MLP neurons of a small language model. Each row is named by its layer, matrix (gate and up: input weights) and neuron, and shows model dimensions 32-95. Each number is 50 + 15 x the weight over its row's rms, rounded and kept within 0 to 99. A neuron's up and down rows have the sign that makes its largest values positive.
After each neuron's rows, "fires on" lists the tokens most often at its 100 highest values on Wikipedia text that the model never trained on.

L2.gate87:37 75 41 42 58 67 40 60 33 60 42 31 64 39 81 48 65 43 53 39 14 50 67 47 41 18 42 59 16 57 52 19 68 36 43 79 39 24 56 51 34 51 19 49 66 63 01 45 47 42 72 26 50 60 76 64 38 39 48 39 61 72 43 54
L2.up87:51 56 44 28 56 29 48 42 43 57 68 10 74 56 70 67 68 54 35 45 19 24 77 49 22 51 45 55 40 54 58 42 67 49 36 50 43 47 31 32 64 54 05 33 60 37 62 33 47 25 52 30 69 56 41 46 37 19 42 40 71 45 24 74
fires on: "c", "od", "cy", "D", "out", "m"

L8.gate359:74 52 45 23 51 66 33 36 28 36 63 27 43 87 40 42 73 06 40 59 57 43 50 33 40 55 77 41 24 35 54 46 62 69 36 55 61 65 61 67 52 65 44 17 40 36 50 60 47 61 41 82 48 18 57 48 68 60 53 50 22 42 58 62
L8.up359:49 60 56 56 45 76 69 45 51 45 63 39 52 46 49 64 31 22 38 53 73 58 33 55 46 47 48 76 82 25 52 32 56 50 56 39 66 48 49 60 38 58 18 37 52 60 76 36 43 79 43 50 62 43 36 50 28 98 71 46 48 39 59 38
fires on: "^{", "_{", "-", " (", " Un", " un"

L4.gate373:38 50 16 51 28 45 88 60 34 36 06 58 12 51 55 66 39 57 29 56 56 67 37 53 61 48 59 41 57 74 38 44 56 35 71 36 62 36 62 70 58 35 57 10 38 63 53 67 39 36 60 67 52 60 55 58 44 51 43 71 36 60 47 35
L4.up373:23 52 64 58 43 69 58 58 53 54 24 35 62 54 56 72 32 29 35 29 74 64 37 51 62 50 54 41 43 56 80 75 42 42 64 52 17 61 53 44 50 55 39 46 60 34 62 38 45 46 67 54 27 75 45 48 71 57 48 48 73 36 67 60
fires on: "s", "er", " many", " various"

L4.gate21:38 36 71 76 43 28 40 51 50 61 56 70 39 24 52 43 79 66 34 71 50 70 51 66 59 50 41 67 47 31 37 43 34 46 47 61 64 41 54 45 54 80 81 40 27 49 80 70 44 15 51 62 60 44 35 79 51 36 62 54 28 53 51 50
L4.up21:37 56 36 62 65 28 48 59 50 53 45 88 48 67 46 63 76 59 56 54 60 53 33 26 55 44 69 42 54 57 71 64 47 70 62 23 49 40 38 37 40 63 43 45 32 45 35 45 31 55 44 46 47 17 50 39 56 50 94 16 50 62 40 50
fires on: "s", "o", "e", "te", "ay", "ong"

L5.gate5:41 67 25 54 69 44 35 51 76 38 48 41 60 37 71 59 60 47 52 52 63 48 44 48 32 57 36 68 72 43 13 42 28 35 62 54 75 18 72 35 19 57 40 17 38 65 66 48 72 38 46 30 68 67 34 50 56 73 36 36 55 14 39 34
L5.up5:60 52 45 35 45 67 45 56 63 46 32 39 47 29 44 57 55 47 51 37 81 62 49 54 53 55 71 48 73 43 62 32 57 80 62 37 50 51 58 67 45 44 41 43 56 45 68 44 28 52 43 50 67 50 49 55 53 26 45 51 55 71 65 52
fires on: "min", "ce", "ent", "ho", "fer", "vi"

L6.gate46:58 41 29 29 67 36 58 51 51 35 49 37 31 59 04 45 41 83 45 31 54 42 32 15 61 42 67 60 56 59 45 49 44 12 74 62 74 37 36 51 31 46 55 53 44 57 77 40 52 54 54 44 35 42 46 60 63 56 34 37 33 51 25 78
L6.up46:57 62 48 52 19 56 40 61 50 58 17 44 64 45 67 23 69 45 36 44 78 70 47 29 33 52 76 74 47 24 46 30 64 46 77 16 59 56 47 55 37 46 66 39 37 29 23 22 31 21 48 74 54 53 48 37 53 54 56 21 54 91 36 62
fires on: "mp", "u", " 19", "men", " E", "n"

L6.gate379:24 21 59 63 44 67 36 57 18 53 63 38 50 65 55 71 46 41 38 68 63 12 73 51 37 60 64 53 43 50 52 57 52 64 24 73 48 19 35 69 31 53 78 45 46 42 58 51 32 27 28 47 35 79 63 68 21 60 26 42 65 38 64 55
L6.up379:46 56 47 50 33 44 57 61 36 49 43 34 63 73 81 65 35 71 41 59 31 65 57 33 48 49 74 60 46 67 52 57 45 32 38 70 66 15 31 42 35 50 82 32 27 51 36 72 37 83 40 60 13 40 61 73 48 46 55 38 59 71 66 25
fires on: " and", " major", " official", "ary", "son", " result"

L5.gate289:43 15 58 56 17 46 35 39 59 37 50 72 64 36 86 37 55 51 53 68 44 34 65 60 47 66 26 54 51 51 54 50 62 26 53 29 30 35 35 67 59 66 36 27 63 46 22 59 79 43 58 53 43 28 57 60 46 70 60 70 37 39 66 33
L5.up289:90 38 61 55 65 47 35 47 41 19 69 72 74 70 16 56 49 47 50 46 60 40 55 40 44 40 76 54 51 37 59 31 52 45 59 64 61 49 71 49 78 45 61 24 83 67 23 47 40 52 55 54 24 69 56 73 44 66 62 15 46 60 58 58
fires on: ",", " and"

L6.gate440:46 56 46 48 80 42 46 65 49 25 64 46 17 18 51 40 46 58 74 58 45 38 49 60 32 47 69 55 24 22 48 55 49 49 41 50 45 66 59 38 41 71 35 59 86 25 38 69 57 58 26 28 31 78 50 74 56 51 58 54 53 44 69 63
L6.up440:46 63 59 63 72 63 48 44 17 61 44 49 24 53 28 37 63 68 77 42 57 50 60 42 58 76 74 38 50 40 61 42 63 47 47 51 26 62 63 37 32 81 50 47 57 36 16 50 47 61 41 34 41 45 44 54 65 55 46 57 23 52 39 59
fires on: " United", " began", "ee", " w", " Bar", " City"

L4.gate152:42 55 30 46 62 50 22 26 56 21 63 32 44 36 65 76 44 45 47 52 51 55 68 44 70 57 30 45 33 34 48 58 67 17 48 99 48 43 42 15 41 34 23 62 56 37 86 54 45 33 43 21 40 67 40 67 57 47 87 53 58 69 38 45
L4.up152:34 49 21 33 59 57 28 35 70 29 56 40 48 37 50 83 29 42 59 44 48 47 64 38 58 63 23 48 35 40 48 79 62 21 55 99 33 50 64 23 48 37 29 58 42 26 74 52 42 41 32 35 43 59 54 56 65 38 77 51 67 82 29 50
fires on: " dis", "s", "to", "mi", "is", "ment"

L4.gate198:39 24 51 58 34 15 49 68 19 77 55 54 48 49 39 48 54 52 34 58 66 30 74 66 33 35 53 73 43 38 84 42 53 33 59 59 36 40 61 50 58 36 65 39 43 60 49 64 65 43 49 64 50 59 67 45 32 72 44 30 55 58 47 38
L4.up198:62 65 51 59 75 49 59 46 70 64 23 72 58 52 38 53 32 49 47 77 57 53 78 61 40 57 63 43 47 39 73 61 69 42 30 35 38 69 55 25 26 67 54 37 62 49 73 42 51 72 35 57 30 72 30 45 38 24 34 58 63 77 44 65
fires on: "ly", "'"

L4.gate412:53 47 35 53 60 37 48 44 69 22 39 41 48 57 61 47 24 50 30 44 46 81 40 31 18 26 60 44 37 44 34 50 46 50 53 84 41 37 40 47 48 47 26 61 65 32 40 56 49 30 52 63 36 67 36 56 48 32 42 93 63 42 55 36
L4.up412:67 56 37 25 57 58 74 29 65 36 42 46 47 58 41 53 58 43 28 28 54 55 37 46 54 59 33 49 30 35 53 64 56 22 52 89 50 73 30 38 63 51 35 39 63 32 42 58 48 77 33 49 52 40 69 54 43 76 51 80 59 59 63 63
fires on: " de", "el", "s", "ing", "ment", " 18"

L6.gate262:68 37 37 57 40 48 58 47 36 42 69 49 48 54 61 64 60 35 66 47 54 74 44 44 85 65 36 18 54 70 53 35 38 30 37 42 64 45 58 58 52 32 33 44 86 41 44 55 64 29 79 49 48 58 53 67 37 47 89 33 50 92 62 46
L6.up262:56 80 67 42 20 71 48 53 43 58 68 55 17 37 35 81 65 66 89 64 27 58 64 57 53 40 50 57 59 58 46 48 73 66 51 42 57 17 38 27 55 49 58 34 58 39 27 68 69 52 49 36 43 45 37 72 43 70 36 70 54 20 34 35
fires on: " |", " C", ",", "\n"

L5.gate127:52 48 14 44 44 51 70 84 34 19 58 48 64 73 44 63 53 20 63 55 47 40 67 57 55 59 67 39 28 40 51 19 57 63 61 43 45 84 56 08 62 54 55 77 78 48 75 40 52 46 65 31 33 42 54 39 65 40 46 49 27 29 66 67
L5.up127:44 21 27 25 44 45 58 59 49 50 66 45 71 52 55 78 56 43 68 57 67 59 47 33 43 32 65 71 43 44 56 46 91 65 36 59 27 60 34 41 68 42 42 46 56 66 76 56 58 37 68 65 63 30 70 66 49 38 41 48 59 39 22 29
fires on: "ha", "ho", "ap", "hi", "go", "cho"

L4.gate75:53 56 44 39 58 79 62 53 54 49 33 40 17 51 36 34 44 48 67 72 42 53 51 59 65 56 64 30 60 40 49 33 75 53 33 48 51 65 53 53 30 22 76 28 47 63 57 40 51 58 23 43 54 70 92 27 65 76 19 55 28 65 57 32
L4.up75:61 52 46 31 79 65 38 53 50 27 73 43 38 51 43 27 73 48 44 42 33 27 35 56 27 63 60 38 60 60 54 50 51 41 58 72 40 37 41 74 48 61 36 69 40 49 91 72 66 63 20 62 45 50 69 41 62 65 50 41 29 61 80 56
fires on: "n", " La", "u", " pro", "a", " Bo"

L6.gate382:34 39 58 49 34 53 72 34 20 74 51 79 53 55 38 55 53 60 58 37 65 63 48 71 38 36 63 42 36 50 30 57 33 53 56 65 58 68 67 34 63 15 46 66 49 39 54 64 54 37 51 64 49 71 62 29 23 49 63 47 48 57 37 39
L6.up382:53 39 46 68 24 19 53 59 42 57 54 66 73 42 50 64 72 55 49 42 60 49 37 76 55 60 77 61 71 82 75 71 32 48 75 62 35 84 60 45 62 50 49 86 68 41 65 52 72 57 34 54 38 50 62 55 46 34 23 35 44 57 51 76
fires on: "ly", " also", "t", "ally", " to", "ten"

L5.gate323:52 31 65 51 30 48 52 63 30 53 63 45 59 47 71 67 38 28 48 34 43 47 72 54 35 60 63 66 33 42 63 41 57 55 46 61 38 35 50 75 36 36 96 60 39 28 31 56 49 76 29 51 81 49 62 62 40 63 55 54 38 46 56 81
L5.up323:81 36 63 49 66 64 63 43 41 65 68 41 60 35 49 75 56 70 41 45 44 32 48 46 00 62 46 60 23 39 75 48 39 39 55 28 26 26 35 42 64 53 56 34 66 34 69 55 48 55 26 44 54 27 38 76 23 12 33 46 30 78 49 44
fires on: " and", " &", ","

L5.gate395:40 68 80 56 50 58 66 67 39 45 35 42 53 59 26 62 58 86 48 37 54 36 42 43 48 44 29 58 48 55 52 34 39 55 50 49 49 30 51 34 45 42 42 47 54 54 63 45 50 44 65 61 63 54 56 43 40 54 42 26 61 41 40 58
L5.up395:55 69 36 68 42 45 40 61 35 93 35 60 80 52 77 50 59 72 49 53 52 60 46 37 45 52 43 24 23 53 55 38 60 43 33 31 39 67 88 71 57 83 48 37 75 89 34 78 42 50 55 50 58 25 65 51 35 60 14 49 34 50 34 37
fires on: "d", "m", " |", " Mar", "as"

L5.gate470:42 38 57 35 33 55 40 24 78 67 29 32 51 43 51 58 62 52 22 67 33 68 62 54 62 38 17 54 36 57 70 33 59 58 54 56 69 56 33 28 77 30 28 56 18 37 68 48 37 56 65 65 70 45 60 54 54 36 96 36 54 29 28 82
L5.up470:54 50 47 49 39 54 47 51 54 43 32 54 55 51 53 73 29 79 41 72 25 48 41 41 35 52 46 60 30 56 56 48 55 35 30 61 49 74 41 70 61 52 47 38 75 31 37 65 44 38 27 64 63 81 46 08 47 58 22 59 49 44 24 42
fires on: " Di", " di", "ology", "le", ".", " Me"

L8.gate214:52 75 48 30 66 35 40 58 46 37 36 65 47 42 52 55 51 25 59 39 66 59 40 69 51 66 49 61 26 29 50 45 65 53 62 61 45 25 44 37 45 52 34 32 55 38 37 42 65 31 62 43 43 29 35 60 32 43 40 63 59 46 55 58
L8.up214:20 67 38 63 53 34 44 23 39 62 35 68 50 59 59 57 83 30 59 59 73 55 37 52 57 88 39 23 42 57 51 63 26 54 32 54 40 43 80 16 62 48 39 54 63 33 53 55 71 40 46 48 67 37 51 44 34 57 79 61 49 42 52 70
fires on: ",", "port", " Team", " had"

L5.gate414:62 44 63 42 55 23 48 53 48 75 64 35 52 71 09 69 60 38 57 50 14 99 66 67 50 50 54 36 28 48 47 40 67 68 55 62 33 54 50 53 50 47 68 48 42 39 35 53 62 31 66 85 50 26 76 55 48 75 51 36 55 75 32 46
L5.up414:51 47 57 29 63 44 48 59 37 41 37 48 23 51 50 30 63 43 54 41 81 59 46 39 76 32 61 46 66 51 41 52 41 64 24 19 43 61 51 51 51 52 52 79 50 27 02 52 26 60 43 68 56 52 58 54 57 64 67 59 63 31 45 51
fires on: " S", " V", "S"

L2.gate6:70 25 39 36 58 32 37 66 39 54 55 40 51 74 61 67 56 53 64 55 31 56 60 42 42 47 28 26 68 51 42 74 51 57 63 40 36 54 63 81 41 74 51 62 52 43 43 45 41 70 62 40 62 47 60 10 59 65 50 44 53 52 24 63
L2.up6:49 33 37 49 93 43 26 37 57 71 85 28 46 54 73 77 43 44 54 83 28 62 42 37 57 46 56 48 46 24 52 49 46 57 30 71 68 40 62 60 63 63 20 70 55 26 40 43 47 67 43 19 36 23 68 42 50 67 81 42 32 29 61 74
fires on: ")", "ce", "e"

L5.gate448:34 36 38 62 39 66 43 52 70 49 57 59 23 62 58 73 51 39 83 50 53 61 48 26 54 50 62 45 79 51 49 22 36 50 50 46 24 47 56 53 46 78 38 45 42 28 76 73 20 48 52 71 55 57 47 91 38 58 91 41 58 41 73 46
L5.up448:37 42 45 63 44 72 31 54 45 59 63 56 54 51 56 55 23 44 69 63 53 83 75 39 53 35 57 34 78 63 46 39 61 58 71 25 77 65 28 72 31 74 66 32 37 42 47 53 32 40 75 29 48 56 50 21 70 32 65 36 38 62 46 51
fires on: "P", "e", "ing", " D", " P"

L6.gate274:34 65 66 49 48 33 29 54 63 68 49 38 56 58 38 39 71 30 58 70 55 36 52 34 77 48 34 51 48 55 59 27 48 30 40 48 23 52 48 81 94 31 24 43 30 34 62 63 08 33 36 34 43 65 63 33 44 71 71 30 70 26 52 52
L6.up274:69 46 21 34 83 45 48 72 51 48 56 49 39 45 39 62 61 58 56 46 35 50 53 75 51 60 84 54 52 68 39 47 52 51 62 41 62 69 66 47 72 52 33 23 44 44 65 17 91 31 58 49 63 26 31 86 64 31 54 54 42 43 48 33
fires on: ":", " period"

L2.gate481:26 27 48 71 43 21 29 44 56 85 47 47 34 42 55 55 39 53 16 49 67 89 52 15 63 39 52 29 54 41 63 40 62 43 38 60 82 60 62 32 60 60 57 24 42 48 49 29 72 52 53 55 64 70 47 88 63 46 56 54 32 62 42 51
L2.up481:35 16 33 68 50 37 49 47 48 76 33 66 30 51 50 50 40 53 29 46 78 89 49 17 63 47 46 39 57 35 52 47 69 57 40 64 86 66 67 39 56 62 44 21 49 48 55 37 53 58 36 51 61 70 44 78 61 47 47 34 33 71 37 57
fires on: "ly", " |", "ism", " species", "ful"

L6.gate352:53 47 52 56 29 41 69 51 46 30 54 32 35 53 67 58 56 34 34 82 38 68 78 62 50 44 16 45 50 59 37 68 52 27 36 48 66 42 46 37 14 50 53 83 47 58 74 67 71 59 43 58 68 63 44 67 47 56 49 52 29 29 43 45
L6.up352:37 35 48 45 44 80 41 54 56 77 55 45 52 36 70 51 52 79 43 48 50 28 32 19 33 33 36 52 46 57 50 38 52 56 52 35 05 37 34 60 71 51 39 91 43 48 39 36 53 59 24 40 25 67 35 25 75 33 39 55 40 68 60 45
fires on: "e", " &", "a", "us", "ish"

L2.gate166:49 82 32 57 46 62 32 55 66 42 31 56 35 45 41 41 71 49 23 73 47 32 64 57 76 74 39 62 54 55 51 60 34 48 46 47 52 37 62 54 66 41 49 43 43 47 32 85 56 88 66 26 59 78 66 35 70 43 43 43 44 49 73 34
L2.up166:79 17 50 20 59 35 41 80 71 42 34 30 32 68 18 79 38 52 42 41 28 48 46 70 94 68 73 65 37 46 46 28 43 48 62 59 75 37 47 10 53 46 79 61 39 55 61 64 70 47 65 60 48 63 60 40 58 47 60 37 72 56 69 47
fires on: "'", ":"

L2.gate293:68 57 12 34 58 70 77 49 50 67 47 50 58 48 48 46 45 44 68 62 77 22 71 53 28 54 70 58 51 59 37 38 80 22 65 38 50 78 29 60 67 49 58 59 38 53 66 59 53 50 71 45 56 27 23 52 67 57 47 52 31 54 77 65
L2.up293:62 51 00 31 69 62 74 52 33 64 54 51 47 42 52 42 40 43 58 61 88 26 76 57 27 40 72 53 51 49 21 47 58 22 72 37 56 77 49 61 60 43 58 49 49 52 63 63 36 56 78 53 40 26 30 53 79 46 45 46 30 38 69 68
fires on: "ho", "B"

L2.gate228:43 46 32 42 67 45 60 21 58 32 59 24 47 80 52 65 67 66 45 57 26 45 41 57 56 14 41 48 58 69 60 63 39 58 61 32 23 84 60 48 23 64 45 38 66 69 24 38 67 70 53 30 48 56 88 26 43 29 66 50 49 33 40 50
L2.up228:41 62 39 36 73 52 53 42 64 36 42 18 70 65 72 68 43 81 57 50 79 31 66 72 91 75 48 51 52 47 79 44 37 46 45 61 67 46 50 20 42 31 58 53 51 68 47 56 86 55 42 46 48 53 60 64 39 58 46 44 35 36 40 54
fires on: "ity", " is", " of", "ing"

L4.gate315:52 49 58 56 31 67 43 36 46 36 60 50 47 44 52 36 67 35 42 57 49 56 53 75 36 44 37 49 39 49 28 32 68 46 49 03 46 46 33 56 67 61 21 30 81 47 37 88 80 45 52 36 85 37 79 37 99 46 71 29 51 67 75 23
L4.up315:68 79 81 34 40 47 32 47 48 34 65 61 67 28 29 49 61 61 28 57 24 22 69 44 59 34 47 60 54 56 74 58 50 33 50 39 59 70 70 59 54 88 21 37 55 68 51 83 36 65 53 46 43 46 86 58 70 62 53 38 59 92 72 57
fires on: ",", "ve", "e", ")", "-", "re"

L8.gate410:41 52 57 41 51 32 53 07 63 39 57 38 55 54 72 60 64 51 39 52 44 62 45 72 68 52 43 40 35 49 67 53 56 39 23 65 32 17 32 46 59 47 46 94 45 38 49 47 54 63 65 24 77 40 56 84 44 42 52 42 53 30 64 17
L8.up410:75 81 63 48 75 38 55 57 51 37 73 28 72 50 40 39 49 63 51 63 23 17 66 38 25 58 46 28 40 70 50 78 55 37 51 56 60 44 33 51 83 58 66 27 41 36 54 26 46 66 50 46 42 53 51 45 55 45 44 41 53 57 58 56
fires on: ",", " and", "–", " to", "-"

L5.gate155:66 74 64 55 74 32 24 48 31 21 23 61 63 38 28 68 37 51 66 50 59 59 45 72 60 48 52 33 46 57 49 54 38 34 45 75 32 25 61 58 50 45 70 45 61 49 55 57 55 45 79 25 36 58 48 73 45 70 37 36 30 48 40 41
L5.up155:45 58 57 15 61 51 45 35 48 38 54 40 50 55 49 61 97 71 36 70 44 48 62 80 66 42 49 51 42 71 43 50 65 54 49 78 46 73 33 36 69 50 33 37 58 51 43 68 47 35 63 48 40 30 55 56 49 57 60 38 61 33 48 80
fires on: ")", ",", "),"

L6.gate22:76 50 46 54 31 49 35 39 50 32 75 55 52 71 38 46 57 51 63 56 29 78 49 45 46 12 44 48 47 65 36 15 51 63 75 50 52 71 67 66 69 37 38 61 40 25 69 53 37 46 35 38 52 46 68 58 57 63 60 43 59 53 36 36
L6.up22:52 43 45 37 68 45 45 37 64 69 73 34 61 57 45 66 60 54 56 57 50 35 52 60 57 45 27 72 65 34 56 46 54 45 57 45 49 46 53 52 55 45 42 56 22 29 54 35 55 33 29 46 47 48 38 68 58 48 94 43 38 27 48 34
fires on: ")", " in"

L6.gate404:52 49 49 46 69 69 47 64 52 63 37 61 65 47 68 62 32 51 29 69 61 30 55 69 29 63 28 42 27 43 46 54 42 53 17 32 56 46 23 42 38 36 76 36 28 46 75 44 46 77 49 52 24 46 54 58 46 43 75 62 64 62 73 79
L6.up404:39 46 67 62 54 45 33 76 50 51 56 67 51 70 43 36 30 31 61 44 15 54 41 47 47 49 59 49 67 74 74 47 40 48 66 68 61 55 34 50 39 54 83 93 46 71 23 42 44 63 24 67 22 44 34 48 41 75 32 46 69 48 58 35
fires on: ",", " and", "History", "line", " area", "\n"

L6.gate84:56 18 37 51 45 40 35 25 48 71 55 58 56 64 57 41 64 57 39 55 41 54 51 72 25 50 55 42 45 47 46 46 37 36 42 41 35 51 58 63 42 69 49 60 69 56 55 38 69 75 55 50 25 37 32 59 31 48 35 45 56 58 67 40
L6.up84:51 16 48 43 66 45 49 46 65 64 43 23 48 56 68 58 79 39 51 33 31 33 49 23 39 56 36 33 36 47 56 64 43 54 71 40 40 59 69 71 77 59 28 47 44 75 45 56 47 49 70 32 42 51 57 49 81 67 48 57 59 65 59 52
fires on: ")"

L2.gate74:60 40 54 53 40 53 39 23 50 37 82 43 54 45 38 59 43 46 46 57 15 58 74 60 47 69 26 59 51 41 54 68 63 86 66 59 61 57 54 49 58 63 55 23 43 67 56 61 48 24 61 52 46 66 53 55 69 37 55 62 36 75 61 44
L2.up74:61 30 54 46 43 48 47 27 43 30 87 51 57 44 43 65 56 51 50 73 25 67 70 62 45 60 40 55 55 65 44 75 63 91 63 63 60 68 56 54 47 54 68 27 45 61 65 59 56 33 54 55 42 50 60 59 54 15 58 62 48 62 46 52
fires on: "k", "y", ");", "ong", "and", "wa"

L6.gate29:87 83 42 37 76 64 46 72 53 69 61 60 45 60 27 66 40 33 59 64 29 35 51 45 40 65 60 67 64 16 35 51 35 62 30 55 60 58 44 69 55 56 54 44 49 51 54 64 57 47 37 75 66 44 35 23 64 69 63 27 52 46 53 31
L6.up29:45 39 56 48 66 58 71 60 44 44 61 52 38 64 37 68 79 48 51 52 35 47 66 79 60 30 29 36 61 24 47 34 18 43 63 45 66 61 57 58 52 34 48 16 56 46 50 55 52 86 72 42 27 24 60 56 52 52 55 30 73 10 51 47
fires on: "-", " gr", " \"", " c", "^{", " An"

L5.gate284:66 63 28 58 54 77 56 64 18 45 43 52 24 50 44 50 81 41 37 33 87 68 25 47 61 62 42 40 48 41 86 70 40 44 58 54 46 53 51 34 54 60 48 50 58 27 33 38 60 41 49 56 51 51 55 33 29 38 73 41 71 73 31 48
L5.up284:96 58 68 72 37 42 54 40 38 59 43 35 40 47 44 36 70 31 85 50 40 47 54 61 67 63 32 42 27 50 72 73 36 48 40 60 69 55 32 66 50 62 41 60 56 37 62 10 21 25 60 79 56 49 62 52 60 67 63 44 60 44 38 58
fires on: " As", " Sa", " Di", " Bro", "s", "\\"

L6.gate373:45 50 41 49 59 60 59 53 36 65 75 48 35 52 56 58 56 55 04 64 39 75 35 46 41 55 45 34 34 63 58 33 29 34 44 73 67 67 58 47 90 66 59 40 32 66 63 73 44 63 40 73 76 43 46 56 75 23 45 55 22 70 23 40
L6.up373:33 70 43 51 34 53 48 48 64 60 38 64 46 38 35 65 48 64 57 59 74 42 42 33 62 38 42 32 52 51 47 55 28 47 50 60 47 57 33 66 86 43 47 59 44 65 41 35 70 68 60 38 53 57 32 63 78 43 46 54 47 55 52 66
fires on: "e", " S", "ly"

L2.gate230:55 47 52 78 39 51 65 45 56 59 45 44 40 60 75 48 75 75 34 21 60 69 34 65 71 82 42 27 25 56 64 65 46 42 55 42 62 42 85 33 58 47 54 32 42 55 54 49 30 51 42 35 54 61 54 66 35 65 49 39 52 52 52 55
L2.up230:80 29 66 39 46 44 57 37 50 46 57 56 50 44 68 21 68 52 57 29 54 54 35 58 53 62 29 63 45 86 41 58 44 41 92 59 59 31 77 78 48 63 64 38 43 55 29 32 29 45 64 31 33 49 42 37 44 61 58 36 52 47 65 29
fires on: "s"

L5.gate484:25 73 58 62 44 72 41 62 43 18 44 71 83 86 63 45 71 54 36 70 46 56 64 37 31 50 53 28 40 63 49 50 54 61 31 69 52 48 25 72 55 51 25 62 47 65 68 45 50 38 30 49 47 56 31 62 47 77 50 25 48 43 69 51
L5.up484:64 41 29 51 61 42 42 64 10 55 29 49 51 91 73 71 53 45 48 42 60 76 36 30 48 42 75 45 70 60 55 60 59 56 60 64 53 60 50 50 52 28 25 55 43 28 87 46 66 39 34 62 71 78 32 37 60 22 71 45 37 61 45 44
fires on: " that", ":", " September", " December", " February", " March"

L4.gate282:43 38 36 70 36 32 63 75 55 63 63 37 59 59 56 46 52 42 37 85 38 38 64 61 60 55 44 45 45 43 65 27 58 64 42 52 24 63 48 70 44 38 68 68 61 76 58 44 63 58 32 61 42 29 56 48 56 57 60 64 77 41 44 71
L4.up282:51 66 27 51 83 44 45 40 67 65 58 29 52 11 47 37 46 29 46 58 51 40 61 72 75 34 49 44 58 55 50 25 52 23 44 42 52 63 45 26 37 23 56 80 52 35 52 60 53 72 21 31 63 32 66 44 35 13 39 30 68 43 64 80
fires on: "'", "\n", " \""

L6.gate221:37 24 53 36 45 59 31 47 43 35 74 86 60 52 65 72 49 48 47 89 55 89 55 70 50 36 52 29 60 47 58 56 51 32 47 48 67 32 34 53 45 46 57 54 23 63 57 25 80 32 62 69 41 60 55 32 60 86 47 54 37 48 31 50
L6.up221:40 56 49 81 38 49 50 40 53 48 85 59 63 44 75 29 51 28 35 42 86 76 45 58 61 32 48 38 55 64 37 48 40 70 71 48 53 59 44 73 64 38 43 53 55 23 16 68 71 67 55 42 52 39 73 38 56 74 57 54 32 33 21 43
fires on: " re", " O", "im", "er", " S", "st"

L2.gate202:39 31 64 49 40 32 54 34 47 51 52 34 58 58 54 64 49 57 12 66 61 51 51 45 63 55 33 34 68 53 84 49 50 44 44 43 48 60 50 44 34 59 46 62 61 74 66 43 44 70 60 59 61 35 60 49 59 44 38 57 52 83 61 52
L2.up202:39 15 68 38 56 43 45 54 50 46 54 59 59 52 67 73 49 50 28 37 39 79 44 57 68 72 48 29 79 51 77 47 45 33 41 45 35 30 72 69 43 65 48 63 61 49 72 52 58 56 75 57 64 45 52 46 63 56 55 53 37 62 62 62
fires on: ")", "w", "),", "un", "ation", "tic"

L8.gate33:41 63 55 57 69 56 57 60 41 31 45 43 46 45 33 50 54 51 43 34 42 25 29 36 37 21 79 38 58 57 56 54 50 44 58 35 41 74 45 35 57 68 76 30 44 47 45 64 67 49 43 48 35 61 68 55 70 66 58 43 44 39 68 46
L8.up33:44 80 46 56 30 64 28 40 02 85 35 45 39 63 73 50 49 46 44 30 51 52 40 56 35 66 50 34 68 27 69 59 54 64 58 45 76 33 54 82 63 58 48 68 49 61 37 38 58 53 74 39 37 50 73 60 68 49 18 60 48 46 42 50
fires on: " w", " consider", "d"